config.yaml
n_layer: 12
d_model: 256
activation: "quick_gelu"
norm: "rmsnorm"
bias: "none"
init_std_qkv: 0.021
init_std_o: 0.0
optimizer: "adamw"
lr: 0.00147
beta1: 0.95
grad_clip: 2.0
decay_shape: "linear"
seq_len: 128
steps: 7905
dataset: "wikipedia_en"
MLP neurons of a small language model. Each row is named by its layer, matrix (down: output weights) and neuron, and shows model dimensions 0-127. Each number is 500 + 50 x the weight over its row's rms, rounded and kept within 0 to 999. Numbers have three digits each.
A block is one neuron, or neurons of one layer that tend to fire together. After each block is what it responds to, as a language model described it from the Wikipedia text at the highest values.

L3.down515:509478544404524527563436492465552542504678531498452457545461542455509380459421442499498493504555478554499479460438527526460509472518493561484450416488449483484625496460484405547495516553485524482606528427517452492566505535517461498452578430544558436489534599563491561505481485438503511527532571428489458421433539518559524544513562510488537479441485532572455487460468532611513443562547
L3.down711:533433532476512516554490483476504567546514499473427549440507483554474482403400496493375531448543468523515483475523608435524467422472473495524415520558495530503608436463431468462479442520504550477581559491494451415507452529421533453548541594536497609448508501523568447572505491531458468497511439462506391460435520500465491541575503563445549558349487449604490480536504546519529535471565
L3.down927:473503472476465512506445531463573511506482501464537413501617561517519501432437504542521425519464539474490444475506478523534606540635519456457565515561457395522566454593517499494527463501473465480567490528422531532460440577457477522508532517577474534445472523531445508455578445505523580536461603397490537485573534439421481475475540447468483461619471461442437496590412528535556443609452
L3.down938:431544530463454520432532498477463626546434567505485448472588460528532480448483499530418485539509638444480459559558520517551566421507487493468513470563456481453496509512486613440492436496509529466531486484398485493517453554342483552485415485483515353448534555477460494545440534442504521513417518592543447502547470443476355571512445503495522513546506513431512415514429498544455469499487
Description: Mid-word consonant fragments

L6.down40:529406368479466455451625459527445537509509505505446561491449510493503537491520456488518483526533482467468492526539515501558544503461502484542401466501485525461515544533513523505541481501558593535518576494460536515562553604403509539426501471540507490502498503524494449464499613496431512457444458576596445523485536436539436513509429469495489407535486567575422523502589551564466522484601
L6.down111:497429396509515512528517462491468479488519477403444474465513508487540490573551512560472458578469523491509513567489557455488491535451573523547436449418552536555593502542459542508507513511468506530586551519411532403419441608471566454450467502513450511473452452501471452442548599567443538468486424505561611519526509466485453583512353543546521444521518523486444466546548540500425480499532
L6.down184:502460465492564499480496464499502546488487435491519478514539415500548516494520490435516565478537471530520574529458548520369503416526531537525447518397581556469550496497527432553517534553471526548445554508576486433575524489470475498500555400501488495489534463548442458517512511520577634512393552552475531446557471623537551530474518388497504470556483496502527491504574456506605394453561
L6.down201:399559461515549489416534511488453538453492475477481556463484551516519490494477486461528521543495464471594508460540635496551473499606598543546414510432501443479502551545403541611499420483506558555477617448505616448519520524510528513380522511483535494487492439446542489489478575551445537453438468488465552436424450551501474577533412438521468502581464480483504495593574431501591480478480
L6.down230:491402538408584514418490510491491538487471479501450448496492470471447547463474479458442475500560533483461592504455526579449407409490521496504455441414473529429485557510511493581433534539505590554473497482561489448490530586472458492479525431499501532503500441503469466506490573477541526463451462478519496477548537640512601484456490434576511502543476461529483468515564488476502455492418
L6.down307:463384391489477475552494486547512524463466504461459537513528378518462537494476480448410432578486502439499521543550452504518551449481478513462493479476542547447452475576512510527478489536518484545414479503575537449517515501449556501453469471486512558451468420568446507469514516462435537535484555438612436555543564566469406554536444469469455446490533477610468492621554524470484511478545
L6.down348:416506443555474458546572460460436466508510521464427470373509538472472485480406550473453484481491482580525517493552536560555498452469515562557482546456485529454536512550489461487524511494521559527552597533524510493484517549441563482557580473491484641500566485517512529461484523374483576396366481431494519586480474473535468520446451501470504454576475504590436437487556454530473456498507
L6.down448:590530457466537431440496477525506529489483497465462463518504482512494500509479514480483485480503544485528499489500459519478493502485587515438400418447498462503511524453547521543526522499512585563527539548540486522460515551444579495416534459525509521480505561569439450458498618454552556519382581496454471515543489508443623535523462497499548402452478554504464486542618497492535464465583
L6.down466:520473481426536495505510459455506501499461440442446539534531582579495553450474488445481533495559412484479614508506504568438548488468631485570428498438491560481533520511499437612486513539480505581453537505521539477546581538532472455518621486550572512395503517515471532513485574563529568365399411492531486430430517525541504570512443478547434428566475482540495445519508553463608499476485
L6.down595:455421516528508555437434505523502524479485507410474451506463466449547539462544501437430439516553578498493511471518529470547423470432494518522500465418478514486459521494479469520501571599384400547541479475482577484473480509461520554470492454519550502440469495578466492513513522487447553534424435523538478467596513578500475489443469502546510415528466545594437458523483517512481469515545
L6.down617:551488474486600493470533552511490516484481485343494510536453451499508445536537514452498496445436518495523509482527556527485532502489508463472560497598471519639522589487391565505491396535467478514571483478447551460477540528516510440457468462528613552539565495520464453496490504485517556538415561552474453403579455509534516479585459507487465440540588440521548515524536504512489431420423
L6.down716:446482474512484516459586501461503476463410394408480514484431433431448477500493504487503558478414460517518484522528512525541587443526492591441457471416522517442558482437457415507459634505466529556482508519484590494548512486441562492504504444507534493465555468518368523401392510433556602527362470526474486552520495532488586568405501472445538513572514528522496464479530430472536573523538
L6.down753:543413543490540548497506454528525572547558473457490574527564518602482526548520529415528476523575536554538565517569492613503525549497570448534533436492536450516486490531461488461556492544487494490520487496422576466543495550511459440422532501586576498467533495593387522494441543576545589525376413491511482428478445498484404496462484451546496432503477463523416490600549542467562496384564
L6.down808:601526507450558517493484444502517509491489489409502508435475492590540588474517510490469505505511448515538542477547577533477503473439531479491524507477445480540488471552607505620508537489463571526603440478527532498524614598540474506408534462516574535544537568566486520445487613533474527484429514435525451501519526497464486549542527499531500438496511529456442416604585572488533448501553
L6.down959:446467418513559470521423571502530480452494477515501580446489505511553465523523490484486509532548490490568586530514555520484564455502559468469496536452510491548505496515523563526407432517565549526499546454467468448473538565500475497471548485394501555552456520469393415581528516350396408524460505528432506501493482538495517493522549433551442420465440564476559524563594537584532540507475
L6.down978:526543415490582491520656469492502489460533482444488470416505573468498532534514562475498475612563439604490489488483547524451564485470497519562512565455516552562500506589465504513598528490524518549511574524504504515505507584496578583512559516528410461438509484524533571476456553548515533405385492448496575540405521427481528539467506502483481507559453499533446469530583437513543459470467
Description: Mid-word subword fragments

L9.down547:463509399529480508504473572494602495569553579476497530487520437469427520491479539413547495447523513484549493448503529554513518569464490511504491479499471464497404422510425414493452471374449503541505472520517515458477554542453466458469503603493460525448545451543557532412402527595496588514471508520437437507509472425516669536534575511570498447453463448554558396465434479521471474480508
Description: Mid-word proper-noun fragments

L9.down66:534454479565539466469515533569525534529557537578523407543478429472510518496582419497531531512503456525488529481579505439451384495382518531483513487489428644507520500542491586488501449420634513520554504462489454475448584505452496483552451469484450511615433492500534572600485586555530597446509394540518533560485471537472504461431519454487470523479499472404466512512650425563536551496479
Description: Predicate word after a copula

L6.down32:523388604512539533520475573569480534489543515514526529523524505443480437513531534544409570443432481443554486479492426491472442490424480493381533455545474498487487548496417444452450429518493445457435459509511473539483509458517445527560425537537570484509461424523552558541467418475514469547467511501458502513471519586498453457417570493535509625452460435520564522469417418484514554438435
L6.down177:521471530478498561497463520549545487538513550565486620534517565498467566459478478457511555494510426507486537571497468552464592513489436472490578512475507559491465526492511421527465450567514463484459421495491423590519566515532464541516463516526484461569457537433542573538488449564460447455637507537472416427448478553437391497531497474506495560454442505504555553485425551450500541494426
L6.down195:460493505587384514499560481506489520536456523519490533439563530570475531424455485485537555474505453546501487525527432569468568462558501519558545562512506521455438547512489467523480464542524482466494514511549435612506536479447498516485553433424474574485514541462485534484486444539496453494645531542513418527529423533546421483531523497415464548480456528521547506380487511522528483518485
L6.down196:514380538515471529553528494507457535508568561506529500499499528584479506585492468507518521503524465497531485448546459514402500504487537455527531555497406513504509466563535497519504493511557494481481461526609471610462477525608514459498485572545537394386436566501524711542503445592450509522527565463506448466417500519488407510530469522502529509485497504576563503440481485422548550459448
L6.down198:529537436515537522404479467534516494564489494466506513532463507475448465477536477463508531493432522458519428420462479598536466586512542515474465502621394421485485490467503489452561503392577540452464468584483575602493416451572492479473464537517540430497544524385472599549439471494438502487575535543547419482461488552485512448504544499518563577443603411485604514439455515474457508533529
L6.down238:475432418481414528542548522465529496550553520555494489457443511525458507519504442490532496575515520496452531594530477481614518519508483396503522459554544416401496465539511465504443412558511496423436509471515516525526503536525462494504418555433503417468465484517511454585529443418528527398612463467539565555426498430415359547476514557511486556415454533607477546460504574417536564502532
L6.down292:484519482534560540542487496582483510526514496490567496445514573561530418495476487493500541539458445505543474498541487485485467536539459529478578528531477455566560525505389519533538439512501497421475495492505546538490443537504530473454498532443466466475556476482517563500499433591526503482622542581479476498428428519483491521483514526493504614511493475498566455469489442520466543434493
L6.down394:514412459459482648525476550557479453526544558548495557495506368479543478566509511547487546562514476472497508556500460468494518598468453472508514583566427481514489566514519500436471476529599458441421400501481493571501441541467461547503465467478461520482421443470472556566487460549463442494665423511532462505445537529501453493506488481528489571470460496553540372472429587499536592507494
L6.down444:503537537465516597526464503474543499503548527471460434499450521553483496488526554554529556473577476481381504499541432501483501515494447453475628502518484463544479576405580597502483469606500519469436472464473392578477467569598535467525478474529480407488461420548506512544481474521508408479641447543458553444505488491442471474583517539461488563441487476477508460431482508440500560538482
L6.down445:534461541452517612471565534519448553515532540557494492471491505480499550503475442531493578498497428504484474553475464470439486522521403483512616496573501547533433527535445473499455441532463483433457432506545433532474497475480449540507456431463454510520424457451571506537516421547539473477646511495466512454478488542472461460484512489496510620506510452483583484479449496491472525537421
L6.down776:481474543519464522483447502490484622545459538566544530522487477567486464410463500462579598374472503441495490516512413553514511451532457520415576470505485521507494530415544448474450422516482495477476486474581425527493526499556532499445459376484486491524545463488485466592443492429466533509589579552509466544534576580449487480554531459467508504434530496465649518501506504529465573522486
L6.down786:490427432498497555493482486512568488514466488449543551493506560518531543504482468458545559567467441518483502528531471530463576479434516518451572479513455528596464517491531437487525490515517524471503449531511461598550478478479509481485465498488467523567511566476498555441437342574431412475660507539433393495458539459459481464517562493500435558449505516476606607437442548480495553502465
L6.down816:494545467536460523544493522487510458438552541503463522554592512562531467483448495516574500556404402469466493521552454507421522484547527475438623514402474485452502443587453418506492490455531460441496427433465512608428481505468481456502480508469457546499469464540422462513538517470480476491564506540518479548502530414450333424512556521534420447438515484502509510482436486453475497507477
L6.down872:566456515550504495482406514515474493468567493515485579523506553476430469498463598553458481580395438408587545574466551512486482568480510461387432507493431436510463455543552477442508459419445485484539434502507555576473547552515543487510506552430605498475493545532464496417477496513521468515505528487478490549483434525452485434553523495476557481475469565504516516430530442422599495552456
L6.down899:512404517521507609445496576494480534461526519544495519518519523555433542473535461544500559470468412480510509547494473553436483473509498500466589483447465480503513508540514494505451449475525499455404498476488451568516528477563538486539443418455498443540493465494514598476504446587531478494639574459478521497440494549426401486525527530515488575458525434480634473517480541439496588533467
L6.down904:474482451459503547532400495556485550564525491594484571536547536530476515487427463436541526480552516493512539471534509593481546525486458466439563463497544561463436415473552402576551400502455476478433407437539421521531515458568387504494471495560483487519464469476503432574492540534514448530608539528558501477506548532501460534575441480529429500451494426483563520495508590444456549463542
Description: Complement-taking content words

L9.down893:516424529492524562521482474468473412539392375485532469499456516507450513484551570584523460550490486490558534541486552448478503536579473491451497520522465406518534526550563469514547462529483472481434534512477509593512595507452628458476519551504481511429487468547409496458486470504433447502416502517501452461517585481560504475492466474468582490528551613524480542477442538478492484525484
Description: Main verb after subject

L3.down140:437437447423534534504577463486631535452590519481439440553437535512477483413416440493517516461463477570584515503459452460579601439526453493424504411503553437486416567472535502578521511526511443493467503470433441567490587568529489419563440493536437561482475528517488531489486430423493613482583493454485506627583479479535580469490518532543459547572434546447445449506519507472536550450440
L3.down287:488455541496475436438545499537534503519457439422483467548588528556405567516525495523486498378420403443525439475575513531437418543513493486543446528508467481522445554478508430486478408517554448496550558475518524512475423527552464562497491465473461528453536532482464547496493533569475566478557385588467523440444508385473605509443491450623528520425525539516411471501528547447416511478400
L3.down496:574551578510499427481534558487598425508638545510465453495506429427415494459492624461520429512487393511455404409463514411509563533460488506518477475534507492401463550539601457506513514493489407521477580570507487532457537528469497496530510532519507553579483447581556516462523549483465526492548418453371520539536521536565548492510558486441524499428516507594518512523568407524482522505476
L3.down870:493388393408447441491499446451499484518474524408407468498516501531481511521499498500497474484467481518553419477499586481497553581519506539489529538497508457553466509511456520533453562599514480477638576602532472473421404532472527471545537509487482704537413481429500412517507475499464509470554522532510535550441499462551558515582571503526517532583403442450472495546539535463598480501498
Description: Word fragments and table numbers

L6.down13:531544544588529476599407483517534543496560483480493523517506515535519508506456492494576573507512481592479516476483487583470495578515479483501554502510554514581509462455534319434563517435526434472444471505587430571480561468617471459587533483398416571541577562477463485557420485399551524464539511566472575533451470499587523524459606481552468492489409457469511541469488615487537479519448
L6.down108:621481537462497529495480549485489516545466456502555458551524469483531552506533511568485506529410526495418394486463428508475548635511517450461512515546443452598447477496517476546483490465556532489506382460486426558441527546532460485490460593512536447479497508533511544452452539476517445484496547446460512469499484514441459390516614516586445520473573445465551534430488548468623557523504
L6.down127:530433602468473574452667530541500538572452518636503498567532558612467552493467539546549478510464453496562509533464506451455466561560440511527462530658492505505415570518453433481494444527495574437466479515609426558458492479476484538435454508491427539495487597553579594516526437528470565526532568483602544497495532488537461512463538516518461512530531530525554444485501487523560431497479
L6.down141:534498505483396485518468503497524528498433543552587548518522542464508464509519503501527491419522430472456465497501417515472484529452484419410547478527439425493516461444535534470595572497498525465470467497495457592474509482562489484581503596522442443530417482555568647535494439500460355460572552468446437502430499425481499486591546579522466606413542442526574508440451495435491601588556
L6.down146:518489527567438579467510576538469550496528487540530516484541508550441457421488487531476540513379461475512362453502453528450447546544488511447564570557462405511538480464483508457505503487542457432450505483488474507450440471503480497501498503424552485503481483507529559565507464450519450507511531495478480482499501535464512496486563476484482547508528443447518496514450483508439529607503
L6.down152:459604520573433532495518477537490497536516416488620517475440470478561495512521474461485522488468496530559429464526583503510556482511397511509608640585502502563457469460548473482494465508478537446507426442566514544565501477544423492480479470466524553591523570463552525506525433449517461503558524519385514468477516510505422461502579481487475595474443476471608511482519505475493523536437
L6.down250:519460487484454553525502543525489463457529500511522549469524460590500438541469500532544555434485420497507474494565472565489494551537524505471518543532485472494500531511536474462515482425568505459457498475516457514490499487532438469532519489463524531557438488543462497599569432455537442496567533453450457467434536487485444449506554487530489512405512488464635492455462485474517510538506
L6.down429:472477542518467496442541527477456549522505563487477497427546529557461464511467503498572553464466408569535443499533411530453550476543500500449557577527444496534473504468469482478484486454575541442492450501564439579497492476556482490500490563493483419504489516430511621584455528448511510534551555504423446486350537513446461481512577484456458548493528439486557520438472459466572553556463
L6.down496:551615470517514518494508482508426494450526554495590452493483503413513531497501463508466474534486515525540421510454477409559506571533382471459483503548469470561499469468543461489494491505486492469491475478511512543458467454552505582470530498490437473567394495507567495449540478559492429490668512517425543513519595414447567513481507515525492538463482479491471450510462458500501487487486
L6.down537:577494530514474627474454495565450529490498496497573483551504574534491521506476474501459517530461495495533508503549431533446416549532431446517560486519494563560471440543435499472546421506463529437440431498528542585459488529505503418445480540483448411473484480459508587536468448576470530463612549470528482488445516512430459464533510569550551561436515450548557505494377442419480431460458
L6.down751:496542454505469516426455527500458570450534551531533485565563525542465518518480436457584595503529445462556560463579484592487518493584471485442482531451519476540495472499514498519588451438538555479409480465582510541447478512525471410476489564469385487450502467470463483586458488436498487473588563558542484468433526556467512517524523501482470554413529411533634486453516499457521505531489
L6.down814:546507458463509490445491506474481479456596498476509450483484536524555426588500533567500480453436509545498404515501590549441509544552465489432533545582465492655468564429489461466559505519413456467576480472449533478434554523506515437540562538477545554541512506597500521570506455445649520530507564513409508516556494520464465469494537618479516466431592441465470502453514435414437518513566
L6.down823:493492486479378535466485506494506562440603501514545468575474515494460555473547476518526525499448461499482465507513444518418558516576418522467554502523499544516517534531428452519483401505459537474425474478567510576486511527470567481524452536458462446461540430458508468557498474479543546515549560524502479435498554507441448566487529558380483614480519424536510468530433510454557512507476
L6.down855:579436449543467539565416534573434522539536465422545587521511463498510466601477538497519530454476498519582461513584554550546520510388493522470504604464457586630523493434487536458547427436433472454514430476512556575509545454545516457523499519512537498534542432530515524496462461577471465542514528570426449530462553527483510439515476442523481440471420460459503509474483465409546520460498
L6.down934:506517565585466477452420443571525463481479467455628529462495453525555444487477519539437532494561569537546491455474496499488490499495408543434544428511524461561453511474531478403527476562525492463506509453512447534463547445533468510508441504457533479469464565566527593496599454464513432491553462525471420571459509509543573514467526538438525594478488458508558536518458478509447575506517
L6.down1014:472451536545495515497549522499502515542494550514526532424545486576487538502460562532430542489439398532524429463519520516506499526530477534468551538522406466509493534509465526482493476435493436443492499513508526444513513438555503547558465510435522474472489535423572577510474461527490507575570511505472437556418520532539386488489534431426539533492525463495562513458458395488496590487447
Description: Word-initial content stems